Part of a small language model's weights: 6 heads of 64.
MLP neurons of a small language model. Each row is named by its layer, matrix (down: output weights) and neuron, and shows model dimensions 170-340. Each number is 500 + 25 x the weight over its row's rms, rounded and kept within 0 to 999. Numbers have three digits each. A neuron's up and down rows have the sign that makes its largest values positive.
A block is one neuron, or neurons of one layer that tend to fire together. After each block is what it responds to, as a language model described it from the Wikipedia text at the highest values.

L5.down1:460526554518489496523508517489515507506502498481518522493505494544486436486520489531521447491508522523490433486509538513508502479500475476499479524508501514519514502502515500511495536473467525537483496470493532503445486513474504508513485480469536521528513504522525538471517495521458482508461495518471500505506495491497496505552541543551493517501491457547497524462477478484532491494496491461467480513460501502514452450505503545524475462521509505462466496538496514490531542503575491514497516496478502538518508516504
L5.down85:547538454479500521501539504504473495523513507521476524467489482482501488476464511496513487487534548526526452543538482462517487553501467480505509489474479505478488474514513544508519489539519468499479462508505489504509515536454503532486501486521477511520515527472478496492538510486525538502500499481480487509522488506557505537492466500480512490512456487445484496554506507521470501496525470496468488518486507497530480509513502523471503466511528484502523524530497525526491499479490520429510479486509453520524533520487
L5.down203:508502493508527511540510471527466518484509500527488535519549538500471485473525506511578484517501510453467464522531508511564524508483496483503459486540471453504547560525552518524489541486494491505497550527489559517487505504514481562498466480522533479482462522491472472538501481509483480480478520482522467532467487547510514460561508518518486474538476499540515487490447492507496530490462499481478542485487539483523521536475483505487507488543520505464529475512506520455477493499490497491477493512464524489495504528539
L5.down337:525515453488507508511505503502550505477510560536455501476511484529467529478504488516479465485487499477487516537515529516494479509514522505473459516493489476489511449503503525451494468514550492508478501514480517475522516471488421506520475552506490511469504516459489534461522549542519501470459550519518449473489527506505493459558504523508502503466524471496522432484479506498487504477474542482508474499523503498501513522511517470522516506476521473480522495530477506455556498467530447495482462544482485492461530516482
L5.down368:482458529479525529494527489474452499521479501496507514503486500506476517500454497487452507493487478475440526477479441492484510503528496474531518495517489507548502482478520498510444544492556531489477510443517491546504472488510486528515539460488519510491548498514496455490484490510535474504517581476496460494509489491498533481488527463500515503521514485497547520518463514437500504505518446514480498522469509543487522516511494515484466520463515540512513518507486486486509496503540534517481552507509453505482460487472
L5.down546:492516483541507504501518494508507444523532532501518514499525521505466508478463479507509521546554491505492481493516515515516530488465521479484528485522485481496512532475538484505520491543489483529480481497496529476475526513528536517470468484486528539503497517532526498467472518460514508485521501532534475469484511502445497516484526515472490510500473582529464444547471515514456475531486545504496497508529519525546501524510492498505554488518480500518433460534520460473482530477457491514479459501482506498523481482508
L5.down1240:496504517460514502488491472475501496535483522511459510521496554446497459501499495539511469493477546485507508481511532511498508504508502467504487485536427519461495493510546467497462517514488522491465547510450495490463528478492525468515504503503485515491502487525469514496477491547511496452475470498498473512473491523504467562468512513528525485526483521501467487500491536462489507518513507494505487475467442541461439516493495494519512546500535491509514496461533484521482513464484495494509476498480516497482499546478
L5.down1296:469558464540512490486517508523446544486505514479476524507521527514503490490507533465460515485515511475500503510503488478517457467470491486464497530468469491504533509509532517519571501489545490481479493527503538516487485515489421498468470543510510514505501494518490485498528509491510523508497479518453484502455494539484478508497487468494494488519494453478483468495526509486541465494482521475501494501510497514504442526509531475467502499479526457464534477525547514510515484484521493457486462491499537502472474503493
Description: Token right after a city, state or country name, mostly commas, and, or table pipes, e.g. Orlando, Florida, and Netherlands |.

L5.down380:466484526483449520507468454569518512482487511539507463518507515490495482516486471530484505488526481515472497512507521485463487513510527503491495467502512481446542458518496498531511477524462519486496525456496468507506461482506489498513541519531509525538457526512556511460456529483502472493459505456532496504516502538486497507504481477516505497494529507501515534502494500496476494512541496522486445463449504464493484522502493484541526495526477494478541497486481519505494510483519502481532491568489509503499546515489
L5.down468:509550510524489505514476504503474527505516501539433507478538515519464507519503439527486529449507520529453491518514520501493511483475487495561537497559492464519500521538518493533499452473481488509509443482436513512462504526473488516536511552474478508492503519498550487477482510532502491507534486480493481510470511523509488492554466543503494515500531527473482504528486524486510545484533498499498527503538535487516505500494509486467536508472514517511536458477502504480464493472516501493536480540506547504528508523527
L5.down705:463524502491491511508510483525487541487510536519450506514514528503515489498535496479538494472495463525484503489478484537539494553501548528467473483497513444496512418503505499477487500533498458520529507473519449484497471488498484520492496504535537512466476460527540523520522522509491490459487515483504505498515519552475469472483472502514495504504515520527528569480508496516488481533490489522519483533468536511448510487503506492506511498516553458516514464508534505459530482529541494511538485479483459516425508506498
L5.down762:460485504525493507523483499512513527500490445511537471545489457518482501507506482472504512537523476504482481499511507506489501503478486501524503497555458450483500470479556500552499516532492534486489519495525511493527491510467542537550531507518520570533518510487557481490479503514519546471519498502513476531505530556473508529554483446540484483517509547515515508467469509518487492511485475544484461453471487512521515520519481514462511528521467530484529509515515522477487482471540488474481508522483498477514500484459
L5.down780:502502550503528503470467532512533516484463480523508508479549510519492470501507455489495419471507540498457498501531486513523468510493545461424527534483445450510524461509520502517496481521531514489506501457540498484464476486485495507469492510525505544478512517518538521489459499511499513527513488492540460505526493529517500546513484467480479509514554476520533483476459492544516480450507476528502490451492532507496503469469499491480536489515487487469431480514485470513528494487535498460497506537507490554495505510558
L5.down832:492481520456504454488487512513504506517523488524485484521504470501503514455526471492515528474502501484470530487418509462481529509483478496476530522505473492466529530521476501470504514456512514498536496487518499504492526471521550566484522494485470521521452467485457500523476527487478501483489509487541462488478525490469527516496493483482503521506472504494502513498518488557487483467503491501520495508479513532511469496536458555459471537489503504494482502473472525541495517433487508466496515524494517497470499491463
L5.down1095:518498453497520486450515504482533498531442492482501486510504532497511476515489444499493490483499489511502514520492493497480488529497544519554502539504459484511483499552450504493512461547523503541494513491526494506474496478502500474466477469511531498496462491501496494490477469505530485524471497482509515502503478466506493508512488502532537464522503535526470480536491524515484475522514518470520506502530500480496515485497523502498469496518488485489471491503463491508531543516512503504531483519462496511485515541499
L5.down1218:473524522450509498498488496482464494535471539506493512495529494505499554478447506478540447471535482497520527520523524533534488481501503520552508525498468521508509502499498523518541495501478505511495530477517497494528512488521502509504529512513535528507490484492479497454508508474515497494508533524508473521555506529492510469488511434477484541504525527492494512518487488483526503518516489498509464504488526498490496519490536489502497527492548437502515458528519480513506491489505471500483523566482517542499440501530
Description: Final digits of numbers and cell separators in Wikipedia tables, e.g. vote counts (140,364), case years (1898), attendance, populations.

L5.down63:467505509483473509508492565485487497486464512506514509547497489504478501461534477463519515495476468483508468484543507491486512484512545513470499529499501550471477533517548492507515501546511476502489504483486502488515503471498479554471485528501526481491532531498491505487451475491476505489504514519495505470493525517526504502490524475518496488525526532513545502493491552475529499492512449503501510480501532543513508479480497490541519568469513480552490474517485504499481503519464464483544505459502484517524512465536
L5.down91:506530490434495570529452537502523514541496536478467495525504476469517482509517560544529534484455540492482515495475482503477521493462462471440496513506531483482495511467483456470531522506481469484511510527515517480501490486450531495488507501478495505443483493476519477466483482516436501518517526489543488468464502493468486443533473505486492494470517495525515504534490514493496495428499516532478484520512492548498490521504501492504505484470481521556522524469462480498528480455493520533555472523543514434502513476478
L5.down118:543460546475504461549482515511504513530518482492473509507488498524475484506532504492507488478476541480503451499489493501532540568499509490495482494518497457503522486513492511520501518483528505549510525535487521476503488527453510525491466509466527472555553557524556476481509484501491513450465523500468478491524482540494521476508494514487479480492488516563524505505513502527450480510473478495525496453494533508521483493470504474454528503498512485507508515504514501515481476525531506532499557491461533488495443509538
L5.down761:451489501545535558484528542506473460501529530492508486530529538496468488487458552487515492545512518521529503499493493533512526490491537469542488507557454509503548516490506444523425483498494502514501502509487500505490534463488500499472472475481478495537465485520513490505494493505530489480553427486494506516465498441471507472535526477503538497488546521530496482490441503455505500537486489503440471481500492498482521553510486522455521489484524503481513496486494501523509539495468499536521530508510518483485532526492
L5.down791:516480475522505500494480502507516496468483527490461522503500515504513506526478465511531475511464475510552498516506546537475495472525503534514542466481501482529528520510510481504476514526473499498475476475568493491546526488487504469471480548481496497485497482467511526532513519501481506522510503496517544469522528531501505492500473537570489560520472532505532459521490479496527540495461477498514504472510476526520492480499541502505485493513514466522498478502473475493525494542465507483515496542512500501492480530495
L5.down952:500534495522514549459477526490469505482504523508482528507531504492532495463531496493501512497472477515498501445535466473535472503505558483484534533554488470507523491529534518509490521533540519448516487491474512487528535482520472552476477518537519516490498495426466514521493457523472532481469510503483487449522527522494495526523507512535442483545496535513496515493503475485544517526497508475477474527491554542501492468509522472450535527507509463523499486542511547541454463500496499433474467506476503519490474522507
L5.down1142:475462503502499483511481482480514522504472465531485485525492526482506521553462538453495510499464484512488480519526477486535530553522538526461520484493467490489501474494525562496551565519503458502450543483497506537527511529537444531493488452505498503499539522536496492491510499487495483502530526492499485485497531522536497556505517481505515527496468462524500476490481492490524494508479442474517435532490512512476497466502510464440495532483532513439561488512473473518479531509464504491526479504497470527525487483500
L5.down1254:469454516483511484488485483506476528490511452517517472546510542462528499520506514460533485521513539516445495477480486480535495501499533474497493520492504476491515465500554494546490540526526544532476555500512480490497517521517480510523448488541534448521490522516497518519505517472475499476561548520477512514524509531486507517441508501519546486471513440487513467537514537492512489526476479512518510463479482493510505499506499475500534485495497485498511511524503503477538483483511542489501515481502509534493474539548
Description: Mainly "and", "or" and commas joining two parallel adjectives or nouns before a shared head, as in national and local, social and environmental, two- and four-door; also scattered mid-word pieces and table cells.

L6.down743:532510549493490472500554503452478490457460479551459500525533508460482465495506488481484489543504523498478515515520468520540525506523518503473522518478511520493534457519522521489496521492492459498508530524489520515437511524502475494548506498539524473522501490472471493508517474472565513493499522495484536481481491470504497533453515527486525487539460509494486474501472479509520475525470490461506489468475437520461544498499502516501502483538488488475513540492511491483479533466503497521509503477499558498474500496516
Description: Tokens that complete multi-token proper names of organizations and places, such as United States, US-DA, UT-EP, New York Times, and Oxford University Press.

L6.down771:495494525458534526516474483527528518456531472475484471543475535491487481538493529549500483498453510511485488477476514485501506521480509540507551488490517495507519498471499501507504483495531486515468545464476544491499495501486533475495524502499481494514512492508449499458558491471527452493517472501465508515526492507541502457451519491533546509486508486466509495488450546504498480487529466557513560514498498450527510517531506519519478486477488504520521486524476521508493536517451539511525505487510497491497492505485
Description: Column separators (|, /, ;) right after a number in sports statistics tables, e.g. goals then assists in hockey or league standings rows.

L5.down338:506503534480486499492534477480545498501495488567482467540495461476480528515489487454426498468468509507474469491548523509526465524470514453461513533478502520493540469511511551489492533489496525497477518485450516470447490511480478510502491494518572491516529452509533492506515478495492526508533523485511455476512469540493486499492512475503507494483461527481526488493540518513494475505478509502489474487484481491483515484482516502519523506522443443449484506558528537485472511479469537474482480484470517519489429508490
L5.down399:475498438512473467482459530518529519535490475506485499500492477448528541491503496500484473471492505514521489486535484531517495523475472510507524497498489514502482498522473504514481546480493524526511471536517459533457536475501504475462517508546510508445518491506505518508528510478530510497514511516482457544529518527523488540452482487504527497493505503488485491495503509506543474508488474527513499498448511451517456501512480503523470478459513495488475543552523489467503471491519503473464491456456485493496462474523
L5.down427:495485499481494462551485497518488498507480508517514524541483462493501487538479490498562479518519468513538504515556488484513505537463530473490490571530501478535500503458549467571468484509508499479506509497543474561528440497507486487460519549509525551475493506504473489482493477472530503524520508476529494488550482494469513520454499483514489448506523514486476528498476460516522533541489475503539517488482513536491518519437478500503496523543514483492552512509490516511524504490464487468524472491459490513502513500502
L5.down675:461528519490461523525507519469513509497482503527474510485482486534495515472476465517524477503481496498467510496500501525468532488507488480496468511533501477473520445524527498551535490491505493475492471482503509494502486477522467510495455486501498500488485516471470500559527488483498566449502461487433493485496471535530485497477504470478521512525518534517486511478523491502503499535496490503487513526485538499454490505515490512551545476487515540499486522509511568499477491467502531520545480479451509483492512485503
L5.down874:552529438460492470514508518525572483467459558473474518487461522482481483513499481476527479484544520552527518485483500512496506448505513473496480479522487497502513487508480449462505494505501503460481550494516527516509520494508516480485506509546528504476507498516492538524487498527469506517492492500463526493477505510513506480578517503491507491481499484480511514523472489489493498485494499463495510508487475492502516488528535484531512468475511500505469510506483474476516522472518484517471486511522491459467546468555
L5.down897:545495493521508520512522511557477499503476469507479541508558483541490522503488480500486484536495476545543493494476478531518485497496507476507517475496509510507499475471545475516483467475472499464465491473504481497525502515438497501490479500509483543550514546491538528463491510506506524496459529507491478532517517465514509514474494455484485500480541477529479478537421499518507531491499507471507527468542496523488496510468480511467513441509485492511498484494518492555460520463471516453484483496490508471508502491535
L5.down925:509542512490516527499498488455457483498518525449521468500448521529467466495463476517466457478502512490503489520507483492521500498496487486499510548508534530515538525468533480510504528450490480486494572490458494518475510487482520440509494495467524517520498526519532498516480484470511558573512482497503508529494560490509522475519566530492521514479478488477480551498499477469488511502477488529498498489495486469512530432501501535507496490493568527497498497505500460468535484511484506510503530489498536517480427474479
L5.down1107:524474534507518531533515503492543516491527516531494533500501521488483480518497521506463484506444512465540481527470497470492495485495475502487511521510529536480466482484417529514452502494446484492474498485529500484504512516480522531493432472498521500470517528484491533468461505488531536477492530484486506490468472484521526501493503476487505481496449498524560526518474524485504508481480499486514557493534452487502540507472496552522476491486478545494500480515470477568507494513505463493507512518491510465568513486504
Description: Final two digits of a year after "19", "18" or "20", mostly ending date ranges (1991–93, 1972–89), plus column-separator pipes in table headers.

L6.down500:462588514478510531522487491482515492549530547518520521521486475514528514507518539514494482516512503468510485506477525515494485494492479490530500574547561510512472490503513471542495488470461508493478487504473515498494531516503538476494545449497474500507475505512479512510525519501552512529478488470470438490473506484468546487527515513480486467482488461513478513494486504494473512522517496513534490533487470536510513481490527508498513475518546509527528509461519525512519503503504499543484503524509534517515440494486
Description: The last two digits of four-digit years written as two tokens, after 19 or 20, as in 19|84, 19|96, 20|19.

L9.down15:490503496502481508519499514544461496511501460512542471477509485480503532521489509503475543529474539480481525481602483456503541512507530537479486491528480488519519595514512519473492510519507492547470441444505507499484537479495528518495522498485510510461509481488470487507499482539511524482499490501500551500476523504475489482484478508497515513508506470535446475529490466505503486473446491502484536537508529446486497554476524523524499519494514471497455509465484479533522503495520543497501476495540479487515503494457
L9.down81:461500484511507500501502497481501486518472490438501509488504509506475496528503476498484503519509472504500552503504498473531490503498427456482500493500505486534501493481511502559511488503529501480514517450508469512496457495490427502478464497508448501497565486480532492525485503496481500529487494523478515474481480499503451490510518456465514507500500496493509491536493504477503483490477509468502530517464516443489499523521446494479494510483515526461493530498513486501520550472509487494534486455505491510470508499496
L9.down236:523529469521484509543504465475454497494508498487507501455517477518530509508561518498495539508496499485508507505520488467473556556544518516476501527475507440513510551503453507539489524486467492516471530481486484493462547510474493528494463459501525497437523506504492505477494465571494461504538515478502538437463472512483510452504513551547509490498494494488489471523530505547468514508494476510518517495511476494495542490539502478504517481473487495546501550447507473507464533521467499473439510496485513458490510499496
L9.down486:520443444518515480486520512511459447488519505510486480492487504502495478504481455478481530500493520461517504502480491508502559496501555511527534523505472486493501488512480442503510504515510558519495484510490490444534517515507505484474524491481490541503462483506494451538476480522491507527510519513513481557490505514473531501492511483511535461490526517509470492480492529522485496547443481483511524529519523496493494518509480528530514498479513516517521515496507505442498479490492538514495470525539518467496502509497
L9.down658:512482497528505499514498522489518530422471528515489453499498509506520497539492525524474535528483563492511509495471468469500506490491484511463490480546493500507454471526477478509495496519496535446524494550443504459511524468502504531504473508511517541461514482511471509493544486532522520470523502497486532521533489503504475438479496543520480502518491542479448499519497512510491495526438538504477542505476509507491529476507530502505487518491508488528515497480464496491498518490529498494509517489460515464478557516483
L9.down825:518484495526516510540513506520483493486499529459534483472472494484530495497490498483517486501513488480502498524476435451509539549484464517446522452541478489459455507491472492497476464518510468538493497514478478518450486532528481542505551479494470478501504482498532500533499473511522511499516484492537504548502516504463475490484515520508523438514540474516517552502497474458488523462533480478528483538491487467478511548484483491535519516489472510484486497455526508490507506435511510489476491510517514467471485521524
L9.down910:488479489440518515505487455529502460520522501438529494460471485492518526526527463512517501477506498491539496496505499454560527513500467525524471513530516513461543521467518527440482492528552480512478510454500477496512481485531510522483493494486498537527515498526476509447516457490520513479448511534537520510510482485475486479504507539489514519520486505500449527500494491434511504471529512486542501529488507493504513502495540447499496501488482535537482518462463496505495463515496479465521536482485523484522531489522
L9.down981:505525505509550507498536483534511485514501556495497479509516511503524540473523494535492494518526507522548503499543503549520505521524507477468531489514496495526505591505475467491493519532514508447514465464488510524497480524480504476511522529497469478536500490500497487546502446531528520472518505523490503499482504530470513527470471513506456483492485510503503495488509497487502509499500529448484468464518424521482513499490490499463478492521492484540514512466452469521529512498494502523531478484534472523500484531512
Description: Connectives such as and, or, to, and dashes joining two parallel items: ordinals, numbers, names, adjectives ("9th and 10th", "2 to 12", "Zach and Kendall").

L9.down63:542499524524481512515494526548531514527496514530513516476484483465472515494489496505551511518502499469482522484533532461481502493506480511516543503496513528512522495531527499467534538502544492529522515546480478510501471506536540478454549530492459515525471543473534505550518504504494488541518520499512505498459471492517492486521471465522497490439472497479528505503493509547541510533516517486493488487473508497532484505513499525486497482512527504502476542486509479501517450525512528516518515500477514527505530495478
L9.down240:502557515538534463493555480477529469473500500527471504522503444494498448541495516483492517510466510501510465479463517501514470480474529495483446464476496511482485491478543480511518488491525480497535448516490473507489506497478484528529520494511547516526508511502482462551513492540505522491548470528461536505473482532493499489478513501489510516471457474493482494561513479512473503505456492436494552461467513510473501498543531533520497538582441540516527549516473481527500487458519467522497479496489496497510534519523
L9.down296:503529499523502467486503462520473546488459498548481494534526519497441509492515480454444516466491465505525534486491527525480498492471498501500510491502524507508488487513512497522485466502527496480509444476493462452487489487476453533497483541502514501490522511507524526474482493474442486492533452481521506507487535478465521509519519508496505543497461502492525512517543497496490532515510490506484545550494501508478505490506542513502492500463541508558508472520464514488528509495477496531489482526482525434542510513507
L9.down882:509475486527500536508503523528510558501471485534482501494482523492491491494542532510503482463474504460520480488512472530440494497533537530479473550421517519465486470502503516549501544459501518548449527487550549503508515533496480499461510503498501494462515510539509484515521506473549522482545482567497517488514522461506505502455536486472486500512473531504497471519466522469500474461507505479515468501505485551508498482464504472485499495531506529470517500516541526520477513511506502517530511529475515486519488487507
L9.down974:493482488530538556487517466484521490511467514472482493491478471532498477468479558493493493512527508522511451475519475507477492479534478515495506523482464533487506491520522493483464527522510464553532527493508507483460462437485545490523457485520517525511558475459543449491548489506507568522479558496489507480531493437505514531500510518513501491440435501533500502504489512492493492510498473489511524481470495476507544510474476515528490474524498520449525513491518514509526494542526444510475506480482507527491487507471
L9.down1037:474452489497508499448499491490495502505463465510502467482559523541527542506501560486507456482520516484515539559522529510524508529504466527519446431479533474491458487531479528495485481531502540489491468511496513509545504538521536474506493501487520518534524464516476518517543499521480481483506448515500534481477499503533550470558550504508515515541487493488508535500519533495484484495480484457487536536506484519501490478531500482520520516551542536467511500518503491513458546507510490481510484503513513498456480507491
L9.down1220:475552514527489516531505482529424496518518497451546500490498528511537508490514532468501506484492520458501498539508490522473481498507544451506560478497541518531527470488480493511498539533529484501490527542537497542505478511440520530496542581445486495550507501518495529517517510462500481536470524525536487517535498507514499531483522552517476503480491487500474532495505478545549484483520491541515521505550543545499520516468473513506497519509496501490508503482476492506508489495499524483443516534507520443498487478502
L9.down1325:503578515486499492479476554488531572538515508503545484494489552484483524508498502471435501524498498528464488471485501506483522422517512491452536479504544501504472507484476508516490495522524504505518495461493521510475522446462477466505499498516505517495507534478536494462533472505495502501514515492507511492462507438499482508482498474519513482488499500514509494487536511532490487519486503453512509513501503500488518491510467471491478523484504504500508514495512534446525577549493477536499535489509530497469494484476
Description: Month names and final year digits inside dates and date ranges in biographies and histories, e.g. "In March 2008", "from 1927 to 1929", "the 1984–85 season".

L6.down523:510549520490486551519509500515498474458515476494471517505486520510448532516474528499496480492536503484483522491483497524505510496561504457525473555524469489496460516439570517470477475508481540491508518477524514489504494485521496534465533528529486546553456535430503494525545479516517504511503442522460473531522526535524505470502476572475516525486489518515514528529492483499502473512491543508513522484468503493482487523458493512540521511527465509492458468528469480506489551508461480499490487483506503498462488535523
Description: Commas, semicolons and "and" after a noun in a list of occupations, genres, sports or places, plus some mid-word pieces (Tob-ol-sk, neg-ot-iation).

L9.down13:500481505531510467510487489496517478509523482471504544472450471454522566467496500517477518517550462541507485497516493515486519501499515466471502498494517479529509518539519515522441533473539505522478501508486504477520498465499497474493484495495542521452504496500481482501482502498526498509474527472476524551533504496462484498481535496475481503514490479475534479530492515531505515500488546485526528473497505539492434465478481492548549515495514494516479467507521464491478507478480517496499483429459481482514494499532
L9.down47:480471515438500511486507503485514508520546532473457506450504508461529524515518503486501482498488456507500525462520537464457494487532487481482515502514535484524516471508465505509483533495519564530517496516481522501490491455521468479503488464508508552491500488501498508522566564557541463484509539533550537516514495494504507450515493492466466510475462463499485534470525471532509500485485496539511458497496536526449478488556465510503534511481452505503500497524497484485511507473498489519507488507520487494561543464476
L9.down196:485536492528476517535515474502512486506531520509481465548534532520476527505479514503546472508454462525496535524516494520504501514531503474496503558471476496513531450488465516504443501518523493525538486521499471463536471478477456495520496471495519509489493490527469514500472486521481463503491487530474490526477493479477500496529548514587514515530480507510471516496514509500494509496471485471500510466517523556512484495501487516520541512476484470529505539515481489461506461495530473496510455495504519480514521527485
L9.down283:496468484468511529503484481499490447506571502528486550447483514527498498473496503499495535500487516501504501487520515496469503472486478484526491528542494494463475508468518489511517482491503516451486473464464526473485512442527490530523483495452498514490473514520511479516488481495505498511455534526484495454472486478480455491443477505497459511511539509489488560508461521487455525485524525510470506504532474463471509478494491495514496454478476523537435501502517465507501526490475489532472477470473505405478476518511
L9.down677:473445501465477499559520505514519508515524483512504453454483464463521467493510505507505506511545489510517544519500516562504502523502499545497513513509476494458496476481519562466518496491492509451470480469509527455505508485483524445496444491479512518494479525501488522453479502523520487537517492531476521533525534519501469509511482498483516480500494501503490487499506455447481494487461481513491483504508495528491525539491514524525516508506484525521476506539510497513521511461517474499488465500521516506487502513452
L9.down713:467489523510490551508500509482513492486485460535543494505442527508495472526484497537500479489481518489560454504505466504497519478492477499522533526517497504504495490512488471497495516449503511428435515473496527488498506499492471519479558510515449479525499540514515472510532509491488527470495508493496488518500522549533529494466528507479527447525454491499503531526492495481472506450503503524491534486523502518485496497463502489501474480533545481506479545545499510526479472525505475510469502477556498492450499479508
L9.down760:468453547523487503460492490525500452483507535510502521474476437490488557460484487431503531505531515464484478486497470461529512506510458516484495509534495514484499533522516457527505516519520514495502521481556532525505511522523502502473516488478444469466489536512496484523503508459493507514494530479503508514526531493472489494495530520481507515548479515501493532486466502529486573539517512495462545466512512463527507514487473475517455520515512479485512500538493480516508532529510505500477521492517525520466491502513
L9.down1013:520509483524563500498457510520506538451530513494511492495525527531493516520489473507462475511491495497515507493514480513497453510515515488487509506544466439463540486477533498504486536519508525475456518524502470532472527503465505508508586502512510554520502520502507490523521507498477480500503501485468484497480494523495480555463518530535485480462514501474508512516556492492471466513473488442479527512462492451492487522490527464514498507528468483534470495530491476478495515458483471486542463514473520471467514515525
Description: Small single-digit numbers in cells of sports statistics tables or infobox fields, such as appearances, wins or goals, after a pipe or space.